Weights of a small GPT-style language model, trained from scratch on English Wikipedia.
Architecture: RMSNorm before each block, biases, untied embeddings, normalized queries and keys.
MLP neurons of a small language model. Each row is named by its layer, matrix (up: input weights) and neuron, and shows model dimensions 64-127. Each number is 200 + 30 x the weight over its row's rms, rounded and kept within 0 to 999.
A block is one neuron, or neurons of one layer that tend to fire together. After each block is what it responds to, as a language model described it from the Wikipedia text at the highest values.

L5.up895,167,235,186,150,214,157,192,251,216,194,212,200,253,209,199,185,219,175,196,249,193,210,209,160,248,224,232,191,179,240,235,216,216,129,221,186,172,163,145,220,188,172,228,210,199,187,197,283,159,181,189,133,144,182,220,183,250,237,184,211,202,226,223,216
L5.up1487,228,227,216,201,233,192,196,200,227,225,195,165,224,157,161,170,211,153,215,260,146,212,173,199,235,201,243,183,243,220,181,261,249,143,234,193,184,160,223,226,228,129,260,223,219,195,211,240,221,171,204,164,182,145,190,205,203,205,174,215,189,239,233,216
Description: Digit chunks in the middle or at the end of numbers in data-heavy text like tables, scores and ISBNs, e.g. 592,527 or 2002-227108.

L2.up471,197,232,234,158,228,208,175,193,149,246,221,206,182,207,190,168,194,143,225,234,195,207,205,194,241,165,212,184,245,148,242,206,201,202,168,209,237,141,142,224,235,171,171,202,216,205,186,233,152,206,169,260,165,208,205,238,179,184,211,176,235,210,157,235
L2.up884,161,211,171,198,228,187,232,197,179,192,256,187,228,212,185,173,169,175,216,248,198,145,192,165,199,158,177,191,251,159,243,223,177,204,224,162,210,164,192,232,205,146,236,190,176,136,206,226,175,196,236,240,165,204,183,177,158,201,193,152,227,253,129,276
L2.up934,157,216,191,174,194,191,173,232,190,198,192,201,215,261,200,217,202,156,178,231,181,156,252,164,182,209,206,193,203,189,181,206,249,201,177,194,203,184,172,219,199,124,193,202,156,158,197,262,189,194,196,221,160,171,187,178,162,174,213,189,214,226,139,242
L2.up1253,164,234,169,132,228,219,211,195,205,198,193,234,257,177,175,183,203,159,178,241,170,167,228,193,185,220,204,229,224,163,218,139,247,172,180,210,236,182,164,234,193,157,173,219,195,162,196,223,161,216,239,201,173,184,175,202,220,206,204,231,219,162,129,235
Description: Word pieces and short words inside fixed, predictable phrases in election tables, census lists and infoboxes, e.g. Turn-out, two or more races, Democratic h-old, kn-ots.

L6.up90,176,238,190,168,165,211,162,188,194,194,174,173,225,217,198,247,198,166,237,171,208,179,149,238,181,133,219,177,242,240,157,173,168,198,167,208,237,250,172,235,236,184,163,252,139,173,147,224,189,207,198,234,212,165,174,178,216,204,170,198,178,213,214,177
L6.up155,185,221,235,155,224,196,201,158,235,174,230,126,177,193,226,173,246,171,202,171,220,157,188,178,181,187,177,187,144,156,207,225,152,196,184,154,213,233,178,178,172,193,183,243,182,205,195,238,214,231,223,182,198,127,197,178,148,146,207,223,225,190,171,218
L6.up567,199,195,235,143,191,265,185,212,241,173,225,191,156,249,174,188,212,128,142,215,173,146,194,205,235,211,191,213,204,221,237,239,209,187,185,227,244,197,238,152,198,172,198,271,218,204,213,194,224,222,197,183,185,172,196,152,174,244,159,195,227,244,165,217
L6.up726,180,212,206,208,180,212,208,173,197,192,186,167,210,159,149,164,240,176,189,179,120,179,174,190,167,222,130,198,218,194,239,210,178,204,189,186,224,161,171,183,236,207,259,199,172,163,201,238,151,221,242,211,171,172,226,152,161,184,183,195,210,187,152,188
L6.up889,188,175,238,186,199,253,214,175,212,174,199,199,177,168,191,182,232,183,197,190,170,209,230,255,149,194,180,168,162,196,215,195,160,189,208,222,262,218,152,205,185,178,252,209,180,220,174,264,219,214,186,205,194,144,237,126,159,176,160,228,233,208,204,209
L6.up1119,222,258,178,183,181,252,166,123,151,174,202,200,226,197,218,187,205,168,199,172,203,201,214,183,211,198,202,242,165,165,172,135,220,223,149,204,218,207,181,224,259,246,223,249,180,204,216,222,224,212,188,263,211,184,165,193,182,157,164,221,191,176,191,243
L6.up1321,200,175,228,232,220,264,205,125,258,231,218,155,147,162,201,155,210,183,218,196,161,215,206,209,214,195,188,185,186,191,204,241,145,196,165,185,207,199,237,242,238,155,192,208,225,181,223,255,167,167,207,258,157,209,185,186,183,220,179,195,211,170,147,199
L6.up1429,200,204,202,209,247,199,209,210,155,184,222,186,187,188,211,138,183,194,233,215,232,164,178,159,229,232,184,240,258,209,181,203,218,196,191,207,266,264,169,200,158,214,171,183,226,185,170,217,195,228,140,204,157,143,246,187,183,204,191,227,209,195,167,218
Description: Mid-number tokens such as digits inside years and table figures (18|1|5) and ordinal suffixes (21st, 18th century), plus "of"/"the" in "one of the".

L6.up436,209,239,179,192,236,168,191,185,217,210,207,176,264,256,174,142,194,132,236,239,105,182,227,218,214,223,230,233,216,220,211,238,222,153,169,220,250,202,189,236,240,193,221,249,201,165,190,262,189,225,185,146,144,170,201,171,203,219,227,222,251,202,180,198
L6.up538,200,230,203,153,181,213,121,230,235,168,210,238,196,195,226,281,218,216,207,197,197,194,263,223,204,150,186,159,178,211,196,187,167,192,218,211,162,219,172,204,192,180,177,223,158,184,163,216,201,183,235,195,165,200,199,109,212,241,213,222,192,163,215,219
L6.up702,197,222,183,177,152,169,174,190,159,196,150,158,219,169,194,180,171,181,192,236,167,167,229,206,246,202,172,160,157,223,173,169,195,138,223,212,195,230,191,255,221,175,184,216,220,204,206,216,194,214,187,178,211,161,167,186,220,174,164,190,227,235,183,234
L6.up838,220,197,216,148,174,206,200,184,233,234,247,152,209,194,172,188,224,211,221,162,135,191,238,221,227,226,138,209,179,171,170,176,185,117,158,210,213,157,193,192,170,128,169,241,204,238,177,225,214,226,249,211,196,179,184,168,199,209,216,210,230,174,167,208
L6.up923,209,234,177,169,154,203,127,209,216,197,210,198,226,215,186,184,250,194,212,220,141,149,184,244,193,222,177,182,190,127,233,169,197,165,214,225,209,188,184,198,176,158,230,152,208,194,235,233,235,213,195,168,222,238,209,159,206,157,228,221,280,191,149,206
L6.up1084,198,239,186,154,179,170,163,147,170,204,177,167,241,154,185,172,207,183,199,221,178,175,225,219,205,204,156,218,180,194,182,212,247,189,139,232,179,195,138,186,195,182,189,195,158,223,218,193,209,179,196,181,143,196,231,143,125,205,207,260,200,192,206,187
L6.up1431,170,216,267,196,159,238,169,182,187,205,189,188,177,244,216,182,191,170,269,201,146,188,190,243,169,200,201,204,183,198,201,150,204,163,165,209,197,175,263,154,192,210,154,212,164,194,161,218,243,189,147,178,195,209,211,107,161,179,113,170,191,203,153,196
L6.up1444,248,199,192,149,214,159,166,226,277,203,194,188,212,217,136,164,187,193,213,178,161,171,250,208,230,177,180,167,162,189,199,174,210,170,173,213,244,178,175,171,170,186,226,247,208,205,208,200,196,184,207,134,155,205,238,181,206,177,185,196,233,196,179,229
Description: Month names, commas, dashes, "to" and other tokens right after a number, strongest for day-month dates like 27 September 2009, 13 April 1980.

L2.up262,184,243,245,184,188,222,186,220,208,193,204,211,188,260,198,206,164,150,225,185,247,202,244,122,218,200,220,215,269,170,202,187,200,204,188,198,230,192,202,211,208,175,209,228,216,189,220,223,228,216,244,198,176,233,242,151,230,187,183,228,221,198,181,254
L2.up507,211,244,233,221,152,196,195,208,200,176,199,214,242,202,222,189,164,194,214,239,234,171,188,132,210,169,222,207,220,189,174,181,134,176,164,204,226,203,196,208,248,215,187,195,237,233,261,224,218,206,170,192,227,180,162,162,238,181,241,270,220,194,182,231
L2.up552,204,220,224,216,164,205,186,210,159,201,218,200,244,187,178,176,110,220,234,219,238,180,203,161,244,136,197,174,203,164,178,203,197,190,136,204,264,204,212,218,189,221,183,173,240,189,211,222,159,210,178,248,179,237,181,176,187,213,170,210,236,196,187,241
L2.up1203,189,259,213,163,219,166,179,173,226,168,208,176,244,245,193,205,174,213,189,224,231,141,171,133,183,181,217,205,218,146,185,200,183,200,194,176,265,195,162,159,181,184,147,195,196,213,194,208,203,212,236,182,177,192,173,165,215,184,250,186,211,209,183,195
Description: Early word pieces of split words, often in tables, census or election templates, and foreign names, e.g. V(otes), pop(ulation), Bei-j-ing, Zbro-j-ovka.

L5.up555,215,178,184,200,168,203,221,150,208,183,199,210,224,164,218,230,147,187,184,193,184,224,127,170,180,202,189,215,248,156,195,207,196,197,197,217,196,240,201,233,193,238,208,210,199,182,177,131,235,282,149,248,163,216,120,197,182,178,192,164,217,200,177,230
L5.up1126,225,191,231,182,176,205,224,159,210,200,216,241,224,216,188,206,159,164,189,208,132,229,190,174,198,187,222,221,228,179,192,234,193,185,198,250,201,256,209,234,195,173,236,210,158,166,170,182,213,235,178,167,131,183,180,201,208,193,192,183,192,226,192,241
Description: Line breaks that end a list or paragraph just before a new == heading ==, plus mid-word fragments inside headings or long words (det-ail-s, resp-on-se, emph-as-ized).

L2.up252,180,189,248,187,171,184,231,208,180,218,209,233,176,202,180,260,199,170,247,185,149,150,207,194,200,198,178,225,200,169,175,239,219,138,178,239,186,189,197,178,228,124,203,178,187,223,141,277,203,173,259,165,175,153,226,199,175,189,201,199,214,172,131,251
L2.up525,208,203,227,168,197,211,233,170,142,212,175,205,187,188,173,196,247,177,243,220,191,162,226,177,154,212,229,274,201,199,189,209,215,197,231,229,209,185,265,208,182,175,149,211,162,235,159,228,199,167,211,182,193,188,209,188,210,255,199,275,155,212,203,198
L2.up620,188,191,187,190,210,219,232,153,218,230,202,227,195,209,168,240,210,184,172,202,173,184,175,167,215,196,231,225,253,181,213,198,227,171,126,188,216,195,240,209,218,213,178,223,252,102,213,207,150,208,190,211,165,188,216,207,205,167,231,191,214,205,152,192
L2.up1212,199,172,250,200,195,217,248,188,219,223,212,191,189,229,138,201,201,175,171,208,183,211,189,200,192,200,229,208,264,157,188,148,191,178,172,212,245,207,178,200,201,199,161,216,204,169,150,257,227,200,170,154,196,173,204,198,220,260,225,198,189,204,222,200
Description: Tokens across sports articles and stat tables, mainly his/he in career narration (made his debut, where he remained) and word-initial fragments like t(ackle), ch(ampion).

L5.up359,187,251,189,196,175,217,146,189,184,197,217,178,243,167,141,161,205,274,216,249,192,207,232,210,191,244,146,203,206,189,206,206,247,226,223,241,214,173,170,190,243,191,183,202,194,183,233,183,207,184,210,237,194,205,184,101,195,170,176,210,244,142,201,236
L5.up833,178,253,211,179,190,149,205,204,190,213,212,191,201,189,209,155,205,203,209,232,172,164,217,197,250,184,209,202,224,162,213,253,221,196,153,258,158,207,170,246,237,168,236,173,200,176,222,232,227,172,242,232,228,183,174,194,223,197,200,205,236,216,194,212
Description: Determiners and possessives (the, 's, its, their) after location prepositions like in/on, plus word-initial fragments such as F|amily, n|orth, sp|eed.

L6.up130,215,173,193,162,193,226,189,177,214,198,199,226,135,218,171,235,191,123,225,175,201,205,221,163,256,111,215,188,156,189,204,140,179,245,222,205,203,151,161,224,220,196,184,249,229,165,118,244,222,198,184,223,174,218,138,233,209,166,203,185,200,199,196,214
L6.up224,228,206,205,154,229,218,193,176,244,189,202,215,213,207,231,227,195,198,204,189,189,214,180,189,161,174,202,248,171,201,220,181,237,198,247,185,146,197,196,211,158,186,186,222,179,182,180,209,208,223,197,202,168,234,183,236,164,190,158,200,193,207,137,208
L6.up331,205,217,230,179,221,208,175,201,180,189,204,192,187,220,189,183,220,144,201,177,206,213,217,223,161,202,230,194,195,191,182,225,192,171,192,208,187,165,213,213,216,227,222,209,210,213,184,210,234,211,179,269,213,243,194,218,245,215,207,238,209,201,193,175
L6.up792,213,242,204,196,173,174,187,155,195,226,222,221,195,216,187,246,201,179,259,182,190,183,176,207,194,195,191,199,191,238,188,167,231,158,193,177,186,179,238,202,191,200,179,238,184,158,204,179,171,206,138,205,238,199,160,213,132,216,208,195,215,165,174,236
L6.up1046,179,197,224,175,214,216,191,166,225,216,179,216,206,252,207,198,177,131,184,167,181,191,199,187,170,153,146,188,174,208,213,191,232,236,179,216,148,168,206,211,157,196,190,227,188,190,152,180,245,160,159,226,227,252,90,197,168,147,159,187,197,219,179,234
L6.up1101,190,249,240,189,175,190,207,228,215,209,213,136,216,263,207,185,197,180,247,160,193,158,222,198,243,194,154,230,231,213,173,145,196,175,198,200,219,177,220,228,197,166,195,201,184,177,193,190,135,158,200,221,145,193,160,186,254,192,182,193,242,210,167,207
L6.up1226,232,214,142,186,219,202,189,201,195,162,175,215,230,191,194,209,198,230,210,232,212,259,217,175,167,182,210,186,144,182,212,174,224,203,214,189,203,180,181,233,225,202,228,174,223,183,212,187,179,186,227,234,195,216,139,160,245,188,162,221,225,195,191,200
L6.up1459,202,181,180,138,193,199,248,154,238,158,176,184,210,168,186,194,247,184,194,215,136,190,189,212,184,230,191,197,184,195,201,242,198,182,220,212,155,131,198,161,175,140,182,184,164,158,119,170,256,197,176,237,181,190,171,233,109,190,176,220,160,195,183,170
Description: Short second word pieces right after an opening fragment, often inside longer words, such as app+l(ication), app+ro(ach), P+op(ulation).

L5.up421,200,212,239,174,225,136,176,222,212,189,198,134,236,241,178,202,165,214,207,203,167,163,234,183,183,135,156,187,200,217,258,183,229,117,157,223,174,155,156,191,204,177,174,215,234,166,134,220,183,180,218,207,127,206,205,187,180,210,194,173,228,247,180,246
L5.up620,193,239,192,171,180,171,225,186,242,165,194,197,213,186,203,190,211,207,161,208,158,177,192,202,225,139,254,217,266,237,215,158,228,212,151,164,239,160,206,187,203,193,187,215,221,155,169,243,164,209,251,193,161,213,167,164,207,203,193,129,183,229,188,172
Description: Tokens immediately after a number, such as units, decimal points and digit or word continuations: °N in coordinates, per, meters, season, census.

L5.up140,207,246,185,225,229,191,205,183,170,224,203,193,280,208,186,195,229,175,218,260,213,206,133,186,231,220,249,176,257,192,247,189,239,206,223,238,261,225,206,230,193,193,252,172,195,207,244,261,254,227,241,150,167,201,260,176,235,216,198,178,236,223,233,200
L5.up1264,174,229,232,222,180,183,195,182,186,220,215,187,185,271,178,222,224,155,240,250,196,216,190,152,184,221,229,206,216,201,239,193,220,199,215,205,203,205,205,181,212,224,181,207,186,179,218,267,236,184,218,197,180,146,237,226,220,247,160,170,220,163,205,233
Description: Word pieces and initial periods inside personal names in lists, tables and cast credits, such as J'.' McLeod, Kr'as'inski, Mahe'sh'.

L6.up182,186,250,181,232,237,224,190,209,169,199,231,184,269,222,239,176,232,193,174,221,170,250,218,233,200,155,190,194,227,191,199,217,214,148,220,244,170,188,214,221,211,220,210,162,229,191,179,177,178,181,227,178,174,175,192,178,157,227,219,288,243,139,190,188
L6.up275,191,223,214,231,186,144,258,213,198,226,203,203,174,283,207,217,210,221,168,229,145,162,225,191,147,214,173,190,211,198,197,226,240,164,260,191,249,199,224,155,197,182,206,183,224,227,193,192,208,151,226,167,151,190,210,170,209,204,192,239,215,221,207,163
L6.up284,181,230,232,226,202,203,230,169,230,156,197,195,249,196,195,177,249,253,166,179,170,184,184,175,146,174,156,180,209,193,194,226,233,133,239,199,179,189,216,172,177,189,221,202,169,198,177,186,176,187,197,144,157,188,238,147,156,163,176,248,168,201,207,179
L6.up388,201,255,228,213,219,136,216,184,196,194,152,227,193,188,226,214,192,241,200,198,196,181,216,235,245,194,160,194,245,220,178,234,197,190,182,184,205,184,213,190,222,215,264,160,224,187,170,181,216,185,167,139,204,142,195,174,236,235,196,195,210,215,204,229
L6.up604,201,200,231,200,218,215,156,187,246,251,213,175,214,267,209,175,164,175,221,227,177,169,203,205,201,154,179,219,213,189,187,212,207,163,174,211,197,168,225,225,230,184,220,220,222,162,145,211,167,163,172,244,154,224,225,188,220,173,140,146,257,171,177,222
L6.up1078,269,173,196,155,220,140,165,155,180,203,182,233,170,178,195,213,234,213,227,198,232,188,179,184,220,241,177,179,233,219,223,198,195,207,242,241,212,197,190,185,228,221,196,210,226,213,225,187,152,164,274,225,139,217,201,237,190,215,195,196,198,198,197,214
L6.up1137,259,217,241,221,213,263,255,179,197,183,221,187,190,234,141,177,190,214,192,217,129,211,214,211,232,228,204,205,196,242,132,287,178,153,173,191,195,201,227,159,171,229,213,170,165,230,203,200,184,156,212,185,123,143,219,215,210,158,166,245,168,215,189,230
L6.up1267,221,221,173,246,237,175,227,160,212,213,180,184,173,194,170,231,207,189,220,195,196,171,221,151,206,226,208,197,222,189,227,223,170,202,136,212,247,172,211,182,258,240,245,189,184,239,222,202,218,174,229,214,188,152,179,197,225,206,176,197,184,225,208,188
Description: Second piece of a word split after its first letter or two, mostly w→in (win, winter, winery), also t→ree, h→om, w→est.

L2.up464,195,241,212,226,212,183,265,201,125,228,222,177,239,176,196,178,203,218,191,197,210,201,237,183,217,189,224,203,270,148,180,234,207,200,192,195,251,182,154,266,252,161,216,212,196,182,216,244,192,187,206,200,179,228,225,173,204,200,168,220,211,166,181,222
L2.up691,178,254,176,195,210,221,190,180,193,216,252,182,228,214,184,171,154,207,178,241,195,208,242,194,250,191,187,168,250,205,194,204,201,214,157,267,248,210,170,225,195,155,198,196,211,184,225,228,190,160,208,223,194,204,162,195,224,163,238,225,222,192,172,235
L2.up897,172,203,221,217,168,165,182,190,210,180,225,214,185,240,177,217,181,194,183,234,215,204,209,186,205,225,204,192,248,234,164,195,220,225,171,225,204,242,156,216,237,167,171,176,185,195,225,230,156,184,201,232,175,197,226,225,244,215,220,225,243,227,182,213
L2.up1371,188,243,184,183,217,219,159,193,155,176,263,203,212,231,209,237,173,177,218,230,195,208,214,175,223,232,201,226,216,156,176,231,217,152,190,217,197,212,165,239,196,146,184,175,175,186,171,189,203,212,189,231,94,217,243,218,213,215,261,241,234,241,167,233
Description: Copula or auxiliary verbs (is, was, has, had) right after the subject of a Wikipedia article's opening definitional sentence, as in "X is a genus", "Y was an American".

L2.up43,244,210,261,202,155,203,226,230,186,248,197,168,237,196,200,154,189,190,254,264,183,187,179,188,246,165,257,226,235,162,160,246,225,164,152,207,209,120,189,174,142,168,170,198,182,180,203,254,209,133,199,201,204,228,187,155,203,186,184,259,245,214,211,197
L2.up132,234,228,177,195,176,202,168,174,166,279,205,192,183,228,194,151,173,191,234,219,169,203,200,141,200,175,192,227,220,205,209,206,232,161,200,240,209,188,113,162,202,162,170,208,209,173,192,225,232,199,193,197,145,197,219,167,228,189,226,201,216,199,162,225
L2.up949,210,227,247,211,198,210,197,194,195,233,189,183,220,229,189,184,259,173,229,220,204,184,231,196,233,202,223,213,210,193,213,216,201,160,194,203,257,150,182,147,189,168,190,224,171,191,217,296,165,121,230,156,190,145,204,170,187,198,208,210,192,197,157,234
L2.up1223,204,244,194,156,197,197,167,227,290,226,187,140,181,196,180,168,190,196,223,229,201,160,193,241,159,229,203,194,231,196,180,190,205,168,215,162,146,187,179,171,203,174,225,235,202,195,147,165,211,186,193,191,167,194,167,186,148,175,208,205,195,254,166,197
Description: Year prefixes such as 191 and 197 and month names such as April and July in dates, often in tables or lists, plus scattered mid-word pieces (estab, ceed).

L2.up298,228,248,261,188,242,198,197,222,176,190,206,193,208,229,216,203,213,176,231,212,169,203,215,176,198,169,148,246,228,164,187,215,231,163,190,187,179,197,158,218,225,181,219,198,208,160,208,199,170,205,237,237,164,208,237,213,184,166,226,202,222,199,134,209
L2.up407,191,235,239,234,208,189,178,171,222,223,213,224,196,199,167,182,132,244,220,221,223,209,265,180,223,146,176,250,221,201,209,208,228,205,228,245,180,176,153,247,219,153,225,224,154,187,188,244,218,155,186,228,153,199,192,190,252,165,241,164,268,251,182,221
L2.up998,206,200,210,220,200,222,181,186,192,234,206,243,186,189,232,231,220,215,206,192,179,201,205,214,242,183,130,213,206,186,206,213,203,198,246,227,181,183,191,187,230,173,222,144,172,171,177,203,175,163,177,163,167,165,243,176,182,149,196,177,242,239,197,192
L2.up1423,186,253,223,200,207,226,151,210,221,225,237,195,189,226,192,225,134,155,235,233,200,181,202,163,225,169,200,176,240,219,181,201,247,165,218,224,235,199,172,197,252,166,192,192,158,185,138,227,235,179,212,258,128,262,215,198,204,173,236,171,230,249,155,239
Description: The first function token after a Wikipedia article's title or subject phrase, such as "in" in "School district in Arkansas" or "(" after "Einaras Tubutis".

L6.up10,233,216,223,193,251,198,221,205,239,208,235,182,230,228,184,175,218,206,205,207,173,215,219,171,210,186,201,210,189,182,196,212,200,195,222,225,256,192,209,202,212,240,260,212,137,179,253,217,231,232,165,210,195,143,244,194,170,151,199,192,190,155,228,261
L6.up366,236,252,193,243,209,176,235,186,158,208,214,201,223,222,185,148,210,205,204,202,159,168,203,196,179,182,184,199,256,172,190,242,179,161,260,213,209,260,186,191,207,240,233,213,187,195,247,219,233,166,235,162,193,107,214,171,143,206,176,233,223,160,217,180
L6.up515,154,237,234,205,190,196,162,160,200,185,196,200,196,166,160,180,225,123,227,190,208,200,245,160,242,179,209,209,224,224,242,218,225,178,187,228,211,141,211,195,218,253,250,254,223,227,226,230,230,201,189,183,149,202,249,154,196,143,187,215,207,177,192,254
L6.up570,251,176,167,164,165,203,213,181,253,153,231,220,224,142,183,161,192,214,235,201,197,230,178,180,274,175,185,242,211,220,201,210,250,172,247,251,216,171,175,176,174,233,215,260,198,223,234,211,191,237,167,152,159,188,245,212,206,219,198,172,176,197,174,223
L6.up1089,171,226,248,188,195,222,211,232,186,173,221,124,254,205,203,174,219,222,257,214,224,210,238,188,230,189,210,217,213,212,207,235,196,181,218,290,216,204,174,206,158,206,192,199,167,219,184,235,216,215,203,179,171,142,307,224,178,209,211,223,166,213,229,240
L6.up1242,218,221,238,207,239,206,206,205,173,158,235,210,208,230,167,185,205,138,220,222,202,205,239,212,213,205,215,226,227,201,214,234,191,188,189,205,237,196,157,189,223,202,248,195,158,182,216,269,196,220,151,234,157,195,237,202,183,189,157,175,182,216,228,220
L6.up1370,168,216,226,200,175,202,216,226,193,170,220,218,203,219,210,176,218,253,178,209,204,240,218,195,192,201,253,189,197,238,158,221,229,179,223,205,211,167,130,224,214,202,213,224,247,213,225,192,202,209,206,216,202,222,240,230,139,215,208,255,241,148,221,214
L6.up1445,222,227,196,193,207,260,190,186,203,180,185,165,169,221,230,197,222,176,200,182,155,167,196,200,192,215,190,213,217,240,256,246,205,194,184,213,223,229,223,172,193,188,189,211,177,146,153,270,177,226,176,200,190,194,217,194,185,224,179,198,215,221,227,235
Description: Early interior word pieces inside split-up proper nouns, usually right after a capitalised first piece, as in Tu-v-alu, H-on-olulu, Die-g-o.

L6.up340,189,162,171,182,185,177,215,219,228,204,190,213,181,206,153,223,231,213,156,174,169,210,206,210,220,173,236,184,198,184,217,136,227,177,164,256,173,163,213,233,249,234,198,179,246,167,135,207,174,193,267,264,167,164,236,202,193,178,260,211,210,247,184,211
L6.up345,194,217,214,155,203,238,226,229,161,218,164,239,242,247,249,212,157,210,215,225,220,168,232,188,239,201,236,213,235,215,201,245,198,203,170,252,229,224,216,255,237,156,208,205,180,208,185,228,249,191,177,263,181,166,176,214,222,206,146,167,204,217,156,226
L6.up557,229,197,206,174,245,152,182,192,135,198,169,160,199,255,166,215,163,223,218,195,188,206,240,185,246,229,162,209,222,179,160,221,191,190,245,221,211,191,173,215,260,169,199,164,181,192,236,169,154,217,204,165,209,181,194,227,190,173,195,199,229,135,190,250
L6.up676,188,191,224,160,219,141,168,200,197,237,216,183,221,239,200,220,200,156,200,219,189,194,208,197,222,193,168,159,227,229,187,190,197,212,161,206,162,209,218,148,214,245,208,207,217,181,219,195,192,206,213,148,157,215,182,201,210,144,203,227,249,233,136,249
L6.up727,192,172,215,149,148,152,153,254,210,180,168,144,238,182,195,146,209,214,193,188,158,151,229,190,233,217,146,225,202,197,210,239,197,176,169,216,166,156,191,192,230,203,229,176,238,157,192,212,162,172,244,226,199,250,217,201,211,180,205,174,241,206,159,255
L6.up728,221,223,187,198,248,156,166,215,236,170,248,207,208,173,216,226,161,213,159,178,214,142,207,174,211,168,198,165,180,182,187,269,230,179,224,238,216,184,185,163,213,213,210,189,208,158,218,192,232,210,192,190,128,161,190,225,212,131,178,149,254,193,194,192
L6.up905,161,186,227,211,218,164,213,275,214,203,207,151,211,201,217,197,108,212,198,257,203,170,217,179,238,260,122,201,177,179,180,198,232,149,189,209,204,138,177,215,206,186,197,181,198,130,191,208,197,197,185,201,167,266,153,189,275,164,218,201,285,188,154,191
L6.up1037,181,158,228,176,190,182,174,206,233,159,173,161,244,235,186,125,206,201,221,189,152,165,256,208,212,194,174,199,183,234,166,188,164,177,207,176,163,221,185,153,172,197,160,226,211,210,250,231,130,216,207,222,156,170,248,197,134,182,201,195,262,193,186,258
Description: Tokens opening a place, area or direction in geographic text: in before place names, sq m-i, e/n of east/north, dashes before Region/District.

L2.up93,204,242,223,220,180,265,212,205,168,184,226,238,232,204,231,183,169,237,186,199,207,181,260,221,196,182,175,178,220,205,164,240,179,189,209,216,203,204,227,222,207,178,277,200,177,168,192,227,207,152,163,248,178,219,165,204,168,216,182,186,195,193,235,191
L2.up682,187,230,262,198,246,228,244,195,180,270,242,179,199,204,196,196,164,244,178,215,199,243,227,165,250,149,173,188,222,173,210,148,184,102,192,245,209,156,190,227,209,212,226,171,212,205,203,235,190,162,235,191,207,252,157,198,180,231,243,208,242,203,220,208
L2.up1232,204,207,253,214,238,202,219,185,155,209,195,230,241,151,237,192,186,214,218,183,228,227,219,145,234,127,173,210,180,230,187,199,203,149,154,181,172,195,218,186,185,214,253,192,208,193,143,242,199,211,207,171,179,208,248,189,174,198,200,216,194,176,156,194
L2.up1306,183,208,192,232,246,209,232,215,181,215,201,218,216,256,234,217,176,219,252,219,215,196,193,212,257,171,238,200,231,191,215,166,211,139,177,243,188,181,229,225,236,223,227,179,218,185,179,185,179,154,208,249,194,227,206,180,123,218,200,194,258,240,201,162
Description: Spaces just before a year or number, e.g. after in, born, until, or an author's comma (Larson & Hoese, 1980), plus mid-year digits like 188|7.

L6.up529,163,198,171,217,174,166,198,207,215,208,212,195,194,156,179,158,210,171,206,166,227,218,201,128,198,233,117,193,180,217,184,203,224,187,141,204,212,231,180,177,251,196,218,163,228,193,217,227,199,181,213,230,194,173,169,163,221,119,114,234,242,218,138,240
L6.up962,209,201,159,202,183,159,218,179,186,202,216,214,214,238,146,205,157,128,175,200,195,191,194,186,213,193,187,167,184,154,179,202,265,134,155,184,209,248,267,172,172,239,222,192,204,188,242,169,189,196,164,225,195,218,262,208,200,217,215,251,256,154,147,205
L6.up1000,165,149,172,233,236,183,189,162,177,226,222,192,227,189,166,171,192,182,183,194,205,191,186,148,235,205,155,209,199,157,205,207,224,216,159,212,186,164,177,244,242,226,245,221,213,199,189,183,165,169,228,181,206,245,201,252,220,192,184,177,192,161,192,199
L6.up1234,185,174,189,172,190,174,162,209,224,214,198,150,228,245,166,161,195,164,198,204,177,212,182,234,224,208,145,219,210,150,233,204,232,166,166,195,192,180,179,187,214,190,182,195,215,180,161,179,175,215,190,234,201,205,184,198,150,142,174,207,261,165,151,206
L6.up1323,242,192,212,188,190,200,240,215,262,242,204,248,213,240,167,165,162,181,184,165,200,185,228,187,255,191,174,194,158,154,154,169,225,157,190,218,199,184,214,232,180,191,186,178,194,185,208,175,201,184,183,231,191,197,185,163,186,205,200,170,289,185,152,167
L6.up1362,186,232,209,135,166,175,128,174,203,213,158,243,248,262,229,198,177,174,206,246,234,179,234,222,192,202,152,184,192,196,181,194,197,179,207,187,160,206,200,163,192,176,194,164,225,215,202,215,235,184,189,261,168,221,220,197,156,175,196,165,310,215,188,199
L6.up1483,157,248,210,173,195,176,224,161,253,181,193,225,218,268,206,199,184,213,277,216,208,193,189,239,192,212,207,211,176,162,199,183,252,179,162,144,148,234,195,201,116,193,176,192,179,201,183,172,232,168,173,182,202,281,163,207,171,194,229,242,252,196,152,181
L6.up1487,212,224,195,186,192,172,215,167,192,220,184,210,234,136,230,190,198,194,214,161,208,178,210,161,219,167,163,180,217,147,168,186,196,140,166,184,188,169,230,196,161,197,228,176,214,167,186,203,218,230,246,211,183,195,230,203,195,240,201,208,166,186,131,133
Description: Word pieces that continue a word after its opening fragment, e.g. resp-on-se, serv-es, represent-ing, app-ear-ance, includ-es, plus linking words like is and as.

L5.up15,201,235,182,240,201,211,193,172,257,167,207,183,188,225,144,216,190,252,203,223,229,176,231,190,179,148,166,221,240,190,230,209,231,194,210,203,223,228,161,225,204,219,174,182,220,199,206,236,172,185,229,184,203,225,220,230,251,167,222,216,211,206,194,205
L5.up1455,224,178,164,197,211,184,205,167,215,179,233,207,213,189,249,230,186,226,168,224,209,164,227,201,159,189,156,202,221,159,215,210,215,170,191,195,228,228,187,185,187,201,173,204,196,203,194,227,166,171,223,242,143,252,258,207,252,165,214,218,187,238,159,227
Description: The "a" after "is" in a Wikipedia article's first sentence (e.g. "Straja is a commune"), plus nearby commas, "is", and infobox tokens.